{
  "n_layer": 12,
  "n_head": 4,
  "head_dim": 128,
  "activation": "tanh_gelu",
  "norm": "layernorm",
  "norm_eps": 1e-06,
  "positions": "learned",
  "tie_embeddings": false,
  "init": "normal",
  "init_std_down": 0.00291,
  "lr_mult_o": 1.5,
  "beta1": 0.95,
  "grad_clip": 0.5
}
MLP neurons of a small language model. Each row is named by its layer, matrix (up: input weights) and neuron, and shows model dimensions 208-335. Each number is 500 + 50 x the weight over its row's rms, rounded and kept within 0 to 999. Numbers have three digits each.
After each neuron's rows, "fires in" lists the words (lower case) most often at its 100 highest values on Wikipedia text that the model never trained on.

L3.up1195:549432497510501534465394568477468515510433517508506470480523522432554465485573533462455491492526454498487441511405558503567466470633441460524463561442417561517561563552463500504534500547535516484461490615433516505491550522507480522475476581392550497446522424473519570459492429528477491542507508507520493447496512480458517464489404491426507529508470549435506405415509510451422501497472
fires in: "area", "type", "center", "section", "host", "division"

L3.up1932:497530589511499444553473486459401544496497480504530509595515527525542399507525516590537512437605500394477480464525483536462562500554464495489526471556504475452510436461508524472570483479489478551501453490550487441514442511549424537526480581426508512583516511536488455531534560412467519538401389538459517530456582462494476531542487555502533436525492415547399499431504518417524567497485
fires in: "scored", "released", "played", "served", "written"

L3.up593:550582560583442430439513453443594532522441412412517560537531539450548545487495480562486436587512485423515565432403565523531521582482470455467515446553507412508557534520555531504452525346498579533521427492504482563481530567573463427536484487470495430520554490406562517473485606553440503404527537428533513550545564538528515569553519483528513489512498453524470497543477531514513424586469
fires in: "no", "number", "nour", "before"

L3.up1366:462495535478463500528550484499492531586501552454498425477426529614533533513597508588423498486478491547442544460515434534460593528533542500461465474437458475468418431479504498528582523402592402530465481476431470458434523466442524544520491557451486492507583485547450500406456456570490537456428526401502589456550495532529414499561413541507463517552426495407473569520459523549498519502392
fires in: "total", "density", "final", "stake", "states"

L3.up371:490559533452465506470504534383527467416493495471542506399404463510506527527465476468522572492476595645503526477454487503550504576627503485485542602554498500629466533485469467489504450529574488443545502475505539549501504456545487497525499535495583539456536481367497564467403549543494389475518478397515437546574510541556516545513493543533475548476562453474451547550475481507559497472500
fires in: "no", "i", "noddy", "nour", "debut"

L3.up1398:438430509563465502484446565535473574499518476593490503463445470487523542539583448469546494387498489549555401470520493463463545542536490548553484623434500512528414533546487524591508424453502617392510526444559538553518474501446513452580430454395487463573514524517442503461486491406450503501474577524475582531533558585468461593555456431560545503418583439466530523449507551506527476552457
fires in: "described", "main", "noted", "major", "saw", "shown"

L3.up1890:505546460494567485449516388426433462449447467508527454435502489586511463418435478464535491473597505435478485489510439571516589452531530514533489486587409589483406545587553546529495499498596452489437506576576498550471545547496537534531414502559479489495491539575383459452453454515497559527528529486539462559521523473537514434517498533387545479516458529379419491570426580458466446468499
fires in: "has", "have", "had"

L3.up1781:512554529518576566481464505498530497584513520479538499465461507586494397421548513470495493434535478495561491580544462603576487529450413534445501480419526594469444497539554448420513436514419445506541492498571490441450499493415524461526548599436546445562535458550465494426409510554424541475448520516532453507386555517551528465545504479427490465438453451438414451475512588481441540512566
fires in: "southern", "south", "central", "western", "east", "west"

L3.up1867:444564525520429565444534507510510496487440402448498517466450509450392558462493500586447449527463497544533570573518465522514474432614528407447423543451449557464596517481444471371462490474537529463437447643537502487526518502449558493385465478482507438473534469475449483517444502479523520464502617523529436530460486475569485589400535458563500537536485513424581447449522528581408473488502
fires in: "top", "group", "round", "class", "rank", "division"

L3.up88:488442445470539459538492475461519446527471543422588378499449533455462540413512497515398420576516499517487466482424483526553507529488572582572566568520456547407440509485521470559504538477472475506540543583454542499509566462562582437496528589467520483444446437601370496469475387541458604540489564535481461426540464498497517456531506488465409411488450390527510417430490493523573481569471
fires in: "japanese", "the", "world", "australian", "polish", "british"

L7.up628:520455511557499437499552486531509383563543488538532574479405454542519501467539551519394451431490524504501452507494486503505485461599409490473456502489521516532429454557487429575499517607613546476581540398491497536527508517524488477446475530497391473467529464517444500532531488530500486445522513458575477505457399481506440389530512508542487525543626541444435448416497412537408410494505
fires in: "who", "had", "moved", "that"